From a checkpoint of a small transformer trained on Wikipedia: LayerNorm before each block, no biases in attention or MLP.
MLP neurons of a small language model. Each row is named by its layer, matrix (up: input weights; down: output weights) and neuron, and shows model dimensions 16-79. Each number is 128 + 32 x the weight over its row's rms, rounded and kept within 0 to 255.
Before each neuron's rows, "fires after" lists the tokens most often just before its 100 highest values on Wikipedia text that the model never trained on; "fires in" lists the words (lower case) most often at its 100 highest values on Wikipedia text that the model never trained on. A number after a token or word is its count.

fires after: "as " 30, "was " 21, "became " 7, "is " 7, "also " 4, "on " 4
fires in: "a" 86, "to" 6
L9.up436 [123  89 111 163 152  56 117 180 170 190  66 139 113 145 105 105 128  88 172  54 122  92 170 114 156 158  96 112 136 143 144 164 150 151 145 144  97 113 165 103 118 177 154 165 167 148 106 143 156 157 116 166  64 159 131 165 117 111 145 107 120 120 146 147]
L9.down436 [144 111 146  92 207 140 145  56  21 166  60  75 128 134 111 155 129 112 182 163 184 144  88 215 141 153 105 111 128 128 106 158 166 154  85 129 139 116  93  82 184 116 197  95 174 117 104 100 120 175  74 128 135 121 201 152 129 114 135 140 135 123 189 104]

fires after: ") " 28, ", " 27, "and " 19, "'" 7, "), " 6
fires in: "and" 56, "or" 12, "the" 11, "s" 7
L6.up436 [112 175 106 112 130  99 123  98 129 104  74 128  88 175 123 103  99 108 115 210 182 156 145 122 111 114 149 158 130 104 127 114 152  97 145 139  88 138  99 110 107 150 144  76 194  86 106 136 155 114  31  88 149 143 195 155 128 157 133 195  95 197  74 119]
L6.down436 [103 143 142  89 100 193 169 127 137  57 162 130 138 151 123 142  94 101 126 110 185  63 195 154 119  94  73 156 167  95 182 105  83 111 136  90 105 104 169 160  99 168 151 154 109 157 117 122 152 154 198 139  98 107 123  97  94  55 112  70 139 190 119 131]

fires after: "'" 92
fires in: "s" 92
L3.up623 [120  75 108 138 179 166 135 152 115 118  92 108 124 131 176 183 120 143 136 177 148 121 179 141 105 159  88 115 180 121 127  90 223 111 160 128 178 103 136 147 133 148 151 161 127  43 154 122 154 183  86 125 111 100 117 102 151 199  68 161 100 117  94 155]
L3.down623 [122 143 197  94 212  86 151 157  44 121 141 132 116 127 135 104 126 100 127 120  87 118 126 137 191 167  99 151 174 110 115 100  56 106 101 153 102 135 115 168 106 150 108 127 118 188 104 104 130  90 120 143 114 135 145 140 107 132 116  97 101 154 124 123]

fires after: "'" 34, "for " 7, "and " 6, "of " 6, "ology " 6
fires in: "s" 36, "her" 19, "of" 13, "the" 12, "his" 6
L11.up259 [138 118 133 161 137 170 125 156 101 131  69  85 113 134  97  62 113 137 139 116 150  82 155 118 130 153 121 166 187 132 136  98 124 115 115  67 163 123 141 101  98 106 110 122 167 130 191 112 135 154 175 117 122 109 195 121 137 143 137  75 109 153 152 113]
L11.down259 [107  72 179 114 255 116  81 123   0 138 101 172 136 127 134 123 135 131 106 113 155 161 181 103 131 111 129  80 109 120 119  75 127 162 149 166 104 179  86 148 124 116 147 120 123 128 125 130 140  95 153 105 121 120 147 164 122 166 142 144 138 139 130 146]

fires after: ", " 54, "| " 7, "(" 4, "\n" 4
fires in: "and" 38, "until" 18, "with" 7
L3.up37 [ 98 142 142 135  82 128 148 177 121 102 137 179 127 116 104 150  84 104  99 185 170 149 123 148  72  84 143 122 143  89  91 135 150 158  72 175 135  98 153 128 145 166 142 139 127 144 165 110 118  98 127  84  71 148  73 139 126 126  59  88 101 114 127 102]
L3.down37 [137 138  91 105 173 143 156  58  52 107 125 154 114 166 175 117 133 188 118  86 130 109 108 153 140  89 148 181 104 142 147 122 110  93 108  73 102  92 126 116 119 135 132 160 142 127  97 144 122 168 197  94 141 116 169 100 136 145 176 209 178 165  89 163]

fires after: ", " 64, "and " 5, "ed " 5
fires in: "and" 27, "but" 25, "who" 15, "which" 12, "or" 6
L9.up234 [114 108 118 138 135 138 119 141 153  98 126 183 169 110 135  69  67 160 144 165 142 152 106  97  84  71 132  87 208 125 107 144 133  68 137 134 101  50 122  63 110  79 100 180 147 119 141 124 107 121 123  69  59 126 149 136 127 117  85 126 187 119 126  87]
L9.down234 [108 111 163 155 255 121 166 108   0 134 150 142 113 124 121 160 134  80  80  69 153 133 100 110 150 147 169 133 110  84 144 163 129 118 111 143 120  94 117 145 126 141 136 140 139 107 117 133 133 172 133 157 105 136 103 137 149 127 102 182 121 125 133 127]

fires after: "of " 40, "by " 14, "to " 9, "against " 7, ", " 7, "from " 4
fires in: "the" 97
L10.up210 [131 129 167 178 174 111 108 155 118 168 108 110 132  94 198 137 149  86 119 117 124 117  71 111 152 163 159 129 131  88 109 162 103 102  91 162 156  87 120 136  96 104 140 145 152 112 137 131  92 161 125 133 100 135  89 106  92 130  94 150 155  82  96  70]
L10.down210 [109 200 112 141 251 103 102 161   0 124 111 135 114 104 117 124 129 107 113 174 112 100 159 141 131 136  95  75 134 127 190  78  84 151 105 165 142 143 132 119  83 118 105 131 124 137 103 120 127 145 142 175 103 133 160 124  76 189 155 165 100 160 155 138]

fires after: "on " 48, "'" 6, "of " 5
fires in: "the" 45, "a" 16, "any" 12, "s" 5
L8.up82 [176 125 166 140 153  86 144 117 120 154  64  77 164 117  97  68 144 184 162 149  85 148 127 133 146 150  94 173  80 152  91 132 131 118 130 172 142  80 117 184 128 107  99 103 106 172 156  99 107 208 135 130 157 125 113 128 148 111 117 117 142 167 145  60]
L8.down82 [118 135 132 160 241 123 112 169   0 152 141 102 124 138 124 107 137 163 123 113 125 124 145 113 190 124 135 131 151 149  72 107 113  91 173 133 120 103 101 131 147  78 142 145 153  98 110 122 104  46 160 123 115 104 189 144  72 140 141  78 131  79 134 136]

fires after: ", " 40, "was " 8, "ed " 6, "de" 4
fires in: "and" 64, "first" 7, "later" 7, "elizabeth" 6
L6.up729 [130  87 142 202  99 183 111 158 183 144 143 140 140 107 100  93 195 150 129 115 124 165 139 160 149 104  89  90 104 185 147 143 164 125  77 187 130  50  65  73 122 160 179 148 172 124  74 117 126 167 142 126  73 122 137 133 101 114 122 113 100 150 114 122]
L6.down729 [106 132 115 135 146 156 163 106 143 131 155 152 142 124 143 136 104 155 124 135 141 158 152  88 111 137 145 121 181 141  85 126 134 139 160  93  83 174 167 117  86 121 149 197 113 130 183 198 121  45 101 125 144 109 116 149 137 135 123 106 116 121 119 100]

fires after: ". " 28, "\n\n" 20, ", " 5, "said " 5, "\n" 4
fires in: "on" 18, "that" 17, "following" 12, "in" 12, "during" 9
L8.up483 [ 98 110 128 106  99  91 115 178 151  94  65 122 125 134  99 123 115 113 105  64 123  79 157 104  93 132 103 178 119 131 142 142 106 109  73 135 131 118 178 185 140 143 155 192 148  93 110 118 107 131 132 113 144 191 207 101 123 149 122 100 164 126 113 181]
L8.down483 [146  89 137 113 255 105 131 112   0 127 118 164 146 135 153 133 162 131 116 150 104  83 131 167 118 194 126 169 143  98  91 146 100 163 123 159 153 136 124 109 120 113 113 128 121 101 144 111  99 130 163 116  95 140 113 138 122 153 161 164 144 151 103 107]

fires after: ". " 53, ", " 28, "\n\n" 8
fires in: "he" 80, "she" 18
L5.up568 [110 152 127 134 155 171 148 197 145  72 131 170 142 168  89 136  98 149 143 128  88  75 131 171  58 126  76 169 128 196 160 119 130 164 111  88 109  40 148 159 128 130 150 179 134 133  91 115  54 123 135 160 125 133 114  94 132 143 158 120  81  90 106  75]
L5.down568 [169 122 150 124 209 161 149  77  62 133 165  85 143  92 138 127 158 124 151 105 179 174 161 109 144 136 190 123 127 124 114  81 138  89 161 133  85 145 143  81 136  92  98 113 124 115 132  68 163 105  91  87 163 129 139 164 140  84 100 165  74 137 145 130]

fires after: "'" 36, "of " 8, ". " 6, "for " 5
fires in: "her" 49, "s" 38, "their" 6, "his" 6
L2.up9 [180  88 150 103  98 149 136 143 124 111  68 114 157 107 163 151 139 101 142 158 177 157 157  97 128 138 112  80 122 129  84 146 176 113 153  92 132  46 138 120 144 122  49 109 119  82 132 103 121 173 115 112 119 225  43 126 150 150  71  75  96 161 125 155]
L2.down9 [103 128 157 139 155 102 203 122  43 117 161 123 133  70 166 121 143  77 135 100 157 106 145  99 147 145 136 110 113  93 112  87 140 138 128 112 118 185 130 114 104 149 104  88 165 154 143 120 164 107 112 157 145 117 126 128 119 176 120  79 141 137 141 151]

fires after: "the " 24, "a " 7, "D" 7, "in " 6, "with " 6
fires in: "first" 40, "a" 21, "an" 9, "dillon" 4
L7.up731 [127 131 132 188 146 157 134 123 146  92 126 174 104  98 148 135 114  74  96 159 161 155 179  93 170  91  97 111 117 145  92  83 133  86 135 137 194 126 185 112 152 163 119 123  99  98  87 120 135 117 120 134 100 154 103  88  56 126 144 129  64 136 136  89]
L7.down731 [174 123 143 123  95 194 158 105  31 156 153  91 128 115 134 102 111 159 111 148 185 165  98 123 114 125 134 118 132 174 161  18 171 136 105 138 139 144 140 183 178 142 137 140 114 135  78 113 102 128 112 114 134  79 149  78 127  94  89 185 110 159 119 153]

fires after: ", " 43, "it " 7, ". " 7, "but " 4
fires in: "but" 41, "and" 12, "they" 11, "would" 10, "was" 10, "will" 4
L9.up469 [ 91 162 103 165  98 159 145 199 120 111 160  93 126 159  91  92 121 124  69 123 186 190 122 104  63 140 138 107 167 133  95 127 166  79 176 127 108  74 158 102 195 176 167 155 156  80 171 173 111 137 129  84 118 138 107 163 108 126 108 123 108 115 104 103]
L9.down469 [123 144 105 151 184  83 100 115  30 207 117 110 135 173 148  57 134 153  90 121 136 164  84 118  43 164 108 146 171 159 103 107 170 166 105 110  84  85  74 129 152 175 150 131 159 110 123 145  75 155 121 108 106 121  91 120  97 133 159 113 174  70 138  94]

fires after: ", " 29, "(" 10, "D" 9, "En" 7, "re" 6
fires in: "which" 21, "with" 12, "both" 8, "entertainment" 7, "respectively" 4, "force" 4
L5.up621 [125  99  51 116 126 158 139 129 152 103 134 200  73 126 133 114 139 136  20 189 105 142 113 121  79 157 175 150 188 135 171 116 164 133 111 129 146 143 127 132  98 113 110 158 118 136 125 171  85 123  92 132 150 128 100 181  52 180  76 106 195 123 142 150]
L5.down621 [166  89 131 140  76 141 112  95 134 134 147 126 174 133 143 109 100 140 163 109  79 151 133 106 100 126 134 150 143 113  92 161 108  80 185  95 106  62 130 132 137 125 110 173 151 185  82 173 131  92 162  76 148 108 140 135 133 143 144 166 141 112 106 116]

fires after: ", " 42, "Wh" 16, "Th" 5, "(" 4
fires in: "which" 37, "that" 17, "who" 15, "what" 7, "not" 5
L6.up286 [116 161 166 117 116  99 169 128 139 105 116 126 179 114 131 157  78 100 118 162 163 210 143  84  70 157 178  94 168 132 142  98 201  85 132 123  45 119 205 133 125 125 148 145 132  55 137 163 112 132 104 114 135 137 140  94 129 189  94 168  80 144 108  63]
L6.down286 [120 111  82 138 160 113  90 157 117  63 149 170 154 172 111 137 158 152  93 110 135 143 171 169 163  98 118 136 170 110  99 164  83 127  99 107 157  95 127 107  95 147  53 195 181 132 121  62 123 157 194 118  77 114 134 159  92 143 167 146 168 147  57 143]

fires after: "| " 100
fires in: "6" 13, "7" 12, "9" 9, "8" 8, "12" 7, "10" 6
L3.up457 [141 135 145 197  59 167 166 179 138 132 125 136 140 114 142 152 166 141 161  89 118 125 170  59 128  85 121  94 137 174 122 135 115 116 105 148 117 152 110 116 153 138 132 175 139 158 159 144 157 103 118 113 153 156  93 145 101 175 132 115 168 108 137 137]
L3.down457 [131 160 120 139 127 147 104  95 142 115 120 114 157 136 144  38  97 159 166 123  96  91 112 179 158 117 133 136 187 153 117 114  95 100 147 103 163  90 112 102 154 105 172 158 117  87 124  90 101 104 147 118 145 137 125  60 172 125 172 149 136 108 165 110]

fires after: ", " 37, ". " 25, "), " 5, "where " 4
fires in: "it" 35, "and" 16, "also" 12, "he" 11, "most" 7
L5.up681 [ 95 185  81 168 140  60  99 146 142 120 208 105 142 171 132 101 127  64 128 162 159 160 177  94 118  90 129 158 127 183  82 132 134 102 130 126 143 145 123  85  79  91 166 147 117  60 119 166 121 134 113  88 121 132  79 175  51 114  77 127 158 152  64 100]
L5.down681 [153 147 163  99 124 106 146  99  96  88 141 116 159 119 169  92 143 173  82 109 131 114 160 171 148  79  71 187 128 152 130  78 158 105 110 100 121 126 157 157  92 115 133 164 123 123 142 113 122  98 144 151 131 130  94  75 119  98 178 161 146 145 109 141]

fires after: "on " 33, "On " 16, ": " 13, "| " 13, "Ex" 5
fires in: "november" 13, "may" 11, "february" 9, "january" 9, "march" 8
L11.up323 [171  97  88 183 146 146 101 101 165 144 120  73 152 208 133 101 130 111 140 133 102 119 168 114 183 145  70 174 155 105 154 121  95  96 161 102 144 124 122 111  83 123  67  71 147 153 116 101 195  81  57  16 164 116  85 178 118 121  86  63 149 110 127 142]
L11.down323 [149 123 139  96 117 156 132 142 106 114 149  82 138 147  94  70 185 126 102  85 160 152 159  93 154 202 103 116 103 130 108  98 112 102 135 129 107 112 155 193 111 124 137  96 108 144  91 118 104 105 159 180 195 164 178 178 165 175 138 132 187 151  52 140]

fires after: "is " 28, "as " 28, "was " 26, "became " 5, "As " 4
fires in: "a" 94, "an" 6
L5.up684 [146 133 109 109 114 132  99 114 158 147 122 188 167 182 128  97  72  63 127 125 104 124 109 109 113 136  93 118 119  57 185 166 135  84 149 154  91  79 164 129  90  88  97  66 139 106  59  63 109 161 126 163  97 168 116 156  93 158 122 134  92 133 156  88]
L5.down684 [157 151 120 126 195 119 137 178 109 133 112 131 131  76  73 192 149  98 126 177 139 115 131 146 165 115 163 120 146 110 146 185 141 142  49 170 133 103 181 124 118 153 150 144 132 117 173 154 138 213 139 148  87 119 106 155 153 128 142 152 114  89 114  97]

fires after: ", " 55, ") " 24, "), " 10
fires in: "and" 53, "with" 39, "of" 4
L3.up519 [ 99 128  84  72 105 113 137 124 145 113 195 163  97 141 154 109  65 141 160 173 105 202 128  96  74 106 132 158 119 133 150  87 143 150  79 135 170 126 103 179 142 144 191 166 135  93 135  85 128 112 106 129  72 127 118 158  90 183 112  91 144 135 132  68]
L3.down519 [ 85  91 150 104 108 123 157 145 144 114 103  96 160 188 156 142 155 172 156 132 143 128 125 200  98 109 148 172 177 157 139  64  94 157 165 106 104 122 106 149 112 133 138 211 107 116 113 131 102 152 129 111  50  95 172 159 121  76 123 190 145 131 126 164]

fires after: "'" 17, "in " 13, "a " 12, "at " 11, "during " 5, "–" 5
fires in: "a" 37, "s" 17, "the" 11, "year" 4
L9.up583 [157  91 149 157 144  71 138 128 101 113 119  94 103 139  99 109 158  77 140 203 137  79 172 122 106  68 110  53 126 179 168  87 124  30 161 146  95  93 145  95  99 183  83  52 182 112 103 104 148 141 115 168  82 146 123 135 131 166  93 125 120 143 111 170]
L9.down583 [139 170 192  88 242 131 129 125   0 175 131  84 143 135 161 103 110  98 144 117 158 105 132 162 108 121 129 132 152 101 178  78 167 136 147 105 159  78 141 131 189 136 136 158 179 105 136 127 101  80  82 122  84 122 174 142 133 141 111 107  74 111 118 118]

fires after: "to " 37, "of " 20, "across " 5
fires in: "the" 75, "of" 4
L9.up482 [122 159 215 152 167 134 121 160 126 137 115 133 107 100 138 114 128 149 130 133 123  66 143 144 121 120 160 156 122 100 124 124 127 186  59 136 107 159 100 242 113 129 147 106 168  61 130 120  96 150 127 149 108 125  77 114 102 173 130 126 168  60  45 132]
L9.down482 [ 87 147  69 122 214  78 131 133  74 160 128 110 106 102 142 131 178 138 137 169 105 156 131 124 130 128 133 114  98 142 176  61 132 185  99 135 170 113 146  84  98 125 103 147 150 129 117 111 148 138 111 155 127  85 152 101 154 183 109 196  98 112 188 117]

fires after: "'" 27, "es " 9, ", " 9, "and " 6, "wh" 5, "ers " 4
fires in: "and" 50, "s" 27, "his" 7, "whose" 5, "the" 4
L8.up478 [ 86  83 112 133 141  87  87  84  94 118 125 130 150 132  85 144 155 138 176 173 198 135 120 108 163 155 112 170 190 168  99 151 127  94 120  92 141 136 157 115 139 173  85 140 153 131 166 157 155  94  75 147 110 179 129 123 152 145 139 121  54 156  79 112]
L8.down478 [139 100 115  93 171 149 119 141   0 142 119 190  71  81 155 112  69 122 145 163  68 114 101 101 117 113 126 194 112 158 141 146 103 164 117 165 168 165 142 114 153  98  85 131 144 158 138  91 130 118 169 209  90 155 128 120 120 163 173  91 197 106  85  59]

fires after: ", " 24, ". " 20, "that " 11, "as " 4
fires in: "it" 94, "most" 5
L3.up14 [186 118 126 110 102 104 152 189 137 137 114 170 150 190 158 126  92 126 152 138 142 170 214 152 111 113 123 148 159  97 100  68 187 104 156 154 138 114 147 159 104 103 172 112 151  90 110 123  89 100 153 115  97 129 150 158  77 103  38 168 125 154 102 137]
L3.down14 [138 150 171 153  85 153 161 143 160 144 164 115 156  98 162 100  65 214 118 113 149 132 130  58  94 124 154 132 140 144 180 133 151 134 149 110  78 132 124 161 140 172 129 177 100  90 134  90  87 146  99  96  88 132 157 158 147  88  83 120 146 124 107 140]

fires after: "the " 16, "of " 15, "The " 7, ". " 7, "'" 6
fires in: "the" 21, "his" 10, "these" 7, "two" 7, "its" 7, "s" 7
L10.up727 [ 99  93 156 142 123 103 136 140 124 153 103 129 126 115 189 111 127 126 146 147 164 141 130 142  85  96  89 107 101 159  83 173 136 110 132 144 126 146 180 120 133 122 114  83 123 134 170 162 138 209 117 118 147 152  62 124 103 152 135 133 150 153  81 141]
L10.down727 [132 109 144 112 226 139 124 113   0 122 114  96 116  87 131 127 119  81 118 182 132 115 114 111 159 147  90  96 142 145 143 187 123 123 148 109 173 169 136  82 137 163  60 101 111 142 140 106 129 129 161 148  89 115 121 172  96 188 175 139 107 128 124 117]

fires after: "| " 22, "on " 16, ": " 14, "On " 13, "(" 6, "- " 5
fires in: "november" 17, "january" 14, "december" 10, "october" 8, "april" 8, "july" 8
L3.up609 [ 87  95 147 108 116 142 157 172  94 115 124 114 101 171 133 140  91  92 120 102 184 110 163 126 183 142 106 112 156  98 149 146 170 161 205 145 130 130 166 114 111  72  73  90 106  98 100 112 127 124 120  33 138  89 162 140 134 136 103 139 116 141 142 130]
L3.down609 [124 129  92 113 181 129 129 135 152 167 144  57 214 133 124  84 158 137 120 134 120  95 170  94 162 144 113 130 131  68 132 124 131  83 131 186  93  67 189  76  80  87  83 118  89  92 107 144 115 108  92 110 184 156 152 198 147 126 166 114 127 150  76 148]

fires after: ", " 47, "ed " 4
fires in: "and" 86, "but" 9
L5.up363 [ 64 159 213 156 112  88 102 137 102 156 165  87 161 148  88  96 136 132 212 107 126 161  56  84 166 143 172 161 116 166 140 100  90 157 114 125 107 122 129 138 108 115 143  83 170  98 185 132  86 209 122 119  82  73 152 142 114 128  77 157 114  98 121 140]
L5.down363 [143 184  91 104 141 149 110 114  49 151 114 146 157 136  76 103 113 127 125 134 108 103 138 182  65 127  72 129 129 169 152  81 157 161 144  90  68 120 129 166 172 131 143 168 141 121 165 163 127  46 137 163 127 149 124 107 163 155 140 123 110 127 133 139]

fires after: "'" 20, "of " 18, "\"" 16, "and " 6
fires in: "the" 67, "s" 17, "of" 4
L10.up243 [ 94 130 154 182 117  68 139 124 106 174 115  81 120  76 141 120  66 140 153 136 133 105 133 148 120 147 149  98 138  98 126 177 144 124 100 122 152 122 106 122 149 135  97  61 123  81 155 173 137 100 117 115 118 154  90 149 136 170  74 110 159 136 130 151]
L10.down243 [ 32 161 113 132 172 107 146 124  65 132 112 103 116 153 106 151 142 163 156 220 142 131 161 149 132 143 188  94 105 148  97 156 161 130 157 148 134 111 160  91  81 191 120 141 157  93 113  75  77 119 122 117 150 149 147 123 151 132  93 141  61  71 150 175]

fires after: ", " 24, ". " 20, "\n\n" 7
fires in: "during" 34, "when" 27, "after" 18, "if" 7, "before" 6
L3.up88 [ 99 104 129 111 103 115  91 143 190 160 134 139 165 103 120 130 131 123 136 120 116 197  86 143  99 133 119 129  86  84  63 134 122  78 121 117 124  89 160 166 166 159 114 116 143  74 147 126  29 135 127 112 172 161 158 139 108 158 106 125 121  56  81 103]
L3.down88 [123  76 153 125 210 134 157 149  53 149 206 103  89 161  92 116 156 123  66 127 113 114 122 146 107 124 149 113  78 111 122 144  98 146 105 168 134 170 148 141 132  93 150 127 171 173  66 157 105  94 203  82 121 112 158 161 145 162 115  93  71  99 117  95]

fires after: ". " 15, "\n\n" 13, "\n" 9, "R" 8, "Up" 6, ", " 4
fires in: "on" 43, "upon" 7, "after" 6
L7.up403 [125 152 100 139 113 135 109 136 142 144 121 125 115 158 115 147 118 142 161 149 131 103 136 161  91 120 156 155 120  75  96 117  87  91 142  90 151 101 108 137 174 129 132 106 182  86 138 109 129 185  58  85 131  62 169 168 109 155 138 180  31  95 124 158]
L7.down403 [128  68 108 123 185 102 128 138 133 138 181 107 102  45 171 159 155  97 114 111 160 110 194 138  75 138  77 124  82 113  69 142 119 119 107 171 167 124  69 112 158 129  98 152 153 165  97 149 119 125 172 113  77 107 149 115 174 139 116 127  49 128 129 119]

fires after: ". " 28, "\n\n" 15, "\n" 9
fires in: "in" 49, "on" 41, "from" 9
L5.up36 [125  49 178 167  96 124 127 218 176 147 121 121 131  54 122 109 137 115 122 116 101 141 111 146 128 142  57 199 162 135  73 138 116 110 145  83 142  86 163 165 131 141 137 160 141 121 106 126  75 108  77 138 157 170 143 112  70 157 100 103 164 127  85 148]
L5.down36 [141 152 119 152 255 143 153 149  40 103 135 125  93 140 117 127 143 120 116 121 132  95 138 123 138 107 147 149 127  77 143 112 119 163 120 171 139 148 107 174 149 116 108 184 134 114  62 146 134 122  87 133 137 116 134 149 142 152 152 171 123 113 152 109]

fires after: ". " 45, ", " 28, "\n\n" 10, "of " 5
fires in: "the" 73, "this" 24
L9.up726 [102 139 134 146 154 139 173 145 131  99  85 181 163 105 120 123 109 100 123 151 123 114 170  81 107 113  72 142 144 146 135  92 124  86 137 173 128  80 165 157  95  98 111 141 155 182 124 100 114 153 101 178  88 173  76 155  98 179  97 132 140 120  92  90]
L9.down726 [164 194 108  78 225 141 154 141   0 169 123 105 130  99  99 125 116 108 112 159 144  84 137 125 187 120 112  74 135 103 156  94 127 118 153 151 151 150 112 112 131  65 126 116 106 132 103 108 168 119 155 174 118 112 112 114 137 142 118 147 100 109 129 122]

fires after: "for " 20, "with " 18, ", " 16, "of " 8, "by " 7
fires in: "the" 99
L3.up672 [112 136 134 174 118 141 121 126 138 176 157 129 106  95 191 121 145 122 152 163 136 126  51 154 118  91 114 111 134 155 139 122 133 130 130  70 173 102 107 171 116 109 156 136 123 141 152 106 192 112 151 128 140 208 113 120  24 157 130 145 154  92 120  95]
L3.down672 [137 197 130 108 225 130 126 158  11 193 106 121 104 112 165 174  88 140  98  88 116 133  54 132  51 138 133 131 161  82 176 111 113 159 105 172 133  95 138 140  58 183 169 138  75  82 166 174 143 113 147 143 178  94 125 135 153 136 149 145  73  86  93 108]

fires after: ", " 25, ". " 24, "\n\n" 6, "and " 4, "which " 4
fires in: "he" 76, "she" 13
L7.up376 [181 121 154 166 122 147 159 177 152 129 152 142 118 166 110  61 146 148 126 174 146 149 141 166  50 127  93  83 143 141 113 109 106  93 122  97 108 150 166 141 103 131 181 188 113 181 194 141  88 153 153  92  94 147 130 136  84 114 104 144 105 132  83 101]
L7.down376 [144 119 137 100 166 150 168 104  30 111 203 174 180 126 126  93 131  97 111  72  66 118 131 118 200 133 146 201 141 129 195 132 149 138 140 122 174 127 139  78  89 151 140  93 126 187 145  80 144 165 132 127  91 141 145 104  67 126 137 126 103 150 185  56]

fires after: ". " 26, ", " 20, "that " 6
fires in: "it" 43, "which" 9, "they" 8, "that" 5, "who" 4
L5.up254 [160 111 166 183 128 187 142 187 131 106 141 112 177 130 106 116  95 181 126 149 182 187 164 190 130 135 148 142 159 150 118  99 141  83 211 107  96 156 102 117 115 106 188 178  99 144  94 179  81 103 103  83  97 153  69 129 109 128 103 135 134 134 124  87]
L5.down254 [155  80 165 133 101 131 131 124 132 142 102 128 159  67 155 158  97 129 103 116 100  86 176  97  75 136 163 114  97 150 108 110 144 155 169 116 153 111 125 124 156 115 172 151 159 116  94 119 154 132 153 141 110 140 167 126 104 116  97 144 154 108  94 195]

fires after: "| " 20, ": " 13, "on " 10, "in " 10, "(" 8, "In " 7
fires in: "january" 16, "september" 14, "june" 13, "december" 12, "october" 12, "august" 10
L3.up276 [ 90  93 151 194  97 155 142 139 124 183 129 120 123 174 121 125  85 115 125 142 185 103 186 144 154 138 143 107 122 100 146 132 127 121 181 142 129 111 142 114 118 111  57 106 149  84 138 138  99  97  89  81  95  94 166 130 136 167 100 167 113 165  86 110]
L3.down276 [ 98 110 102 141 136 147 151 193 121 162 163  50 172 122 120 108 123 139  95 118 120 102 189  93 166 140 115 140 124 105 148 100 109 101 132 169  82 100 142 125  85  81 102 114  81 116 103 154  77 156 115 104 189 152 172 187 131 118 146  93  99 164  93 159]

fires after: ", " 32, "and " 14, "wh" 5
fires in: "who" 42, "his" 24, "which" 21, "whose" 5, "what" 4
L7.up176 [167 131  95 152 113 152 145 132 132 109 143 121 117  50 182 134 137 132  95 122 179 180 151  97 120 136 126 183 207 167  69 116 161 134 125 123 120 156 156 156 116 163 125 134 106 103 151 196 101 172 151 125  92 142 163 136 127 105 134 122 180 135  51 118]
L7.down176 [122  93 163 116 255 104 149 123   0  98 163 179 145 108 114  91 184 141 139 109 114 163  95 100 117 216 123 129 150 125 117 115 106  74 136 119 146 138 132  69 123 114 114 140 161 154 120 104  81 164 164 169 133 175 150 108 120 164 125  68 165 125 134 104]

fires after: "| " 48, "on " 7, ", " 6, "On " 6, ": " 4
fires in: "3" 18, "7" 14, "9" 8, "8" 6, "5" 6, "6" 4
L3.up591 [132 133 125 142  56 155 137 170 189 185  91 133 157 120 108 134  69  87  98 118  93 150 119  87  54 114  87 106 111 145 105 131 146 119  89 163 174 121 119 151 100 109 184 148  95 115 155 122 104 130 122  68  73 172  69 156 115 160 140 116 130 162 123 147]
L3.down591 [ 72 113  84  85  95 124 159 113  92 102 179  64 115  63 160  66  90 128 153 171 122 122 143 126 149 194 148 137 111 115 152 122 106 159 114 124 176 131 121 164 156  94 131 191 143 114 141 104 122  89 128  97 154 175 134 119 164 119 142 146 114  88 126 149]

fires after: "in " 65, "In " 17, "during " 7, "to " 5, "'" 4
fires in: "the" 96, "s" 4
L6.up699 [124  99 178 154 138 108 131 117 119 104 115 117 117 152 124 129 165  89 163 137 150  45 164 141 108  81 185 117 166  70 141 114 131 139 119 104 138 142  96 118 130 115 110  86 211 116 204 111 136 155 121 100 117 145 116  71 131 145 127 153 139 192 128  49]
L6.down699 [113 150 136 151 239 147 134 123   0 155  92 140 116 102 126 128 118 119 141 141 149 122 128 130 127 131 118  87 130  92 135  44  77 132 151 129 110 118 105 134 116 129 166 166 122 121 115 146 201 108 138 124 134 108  95 121 145 105 158 187  65 143  99 164]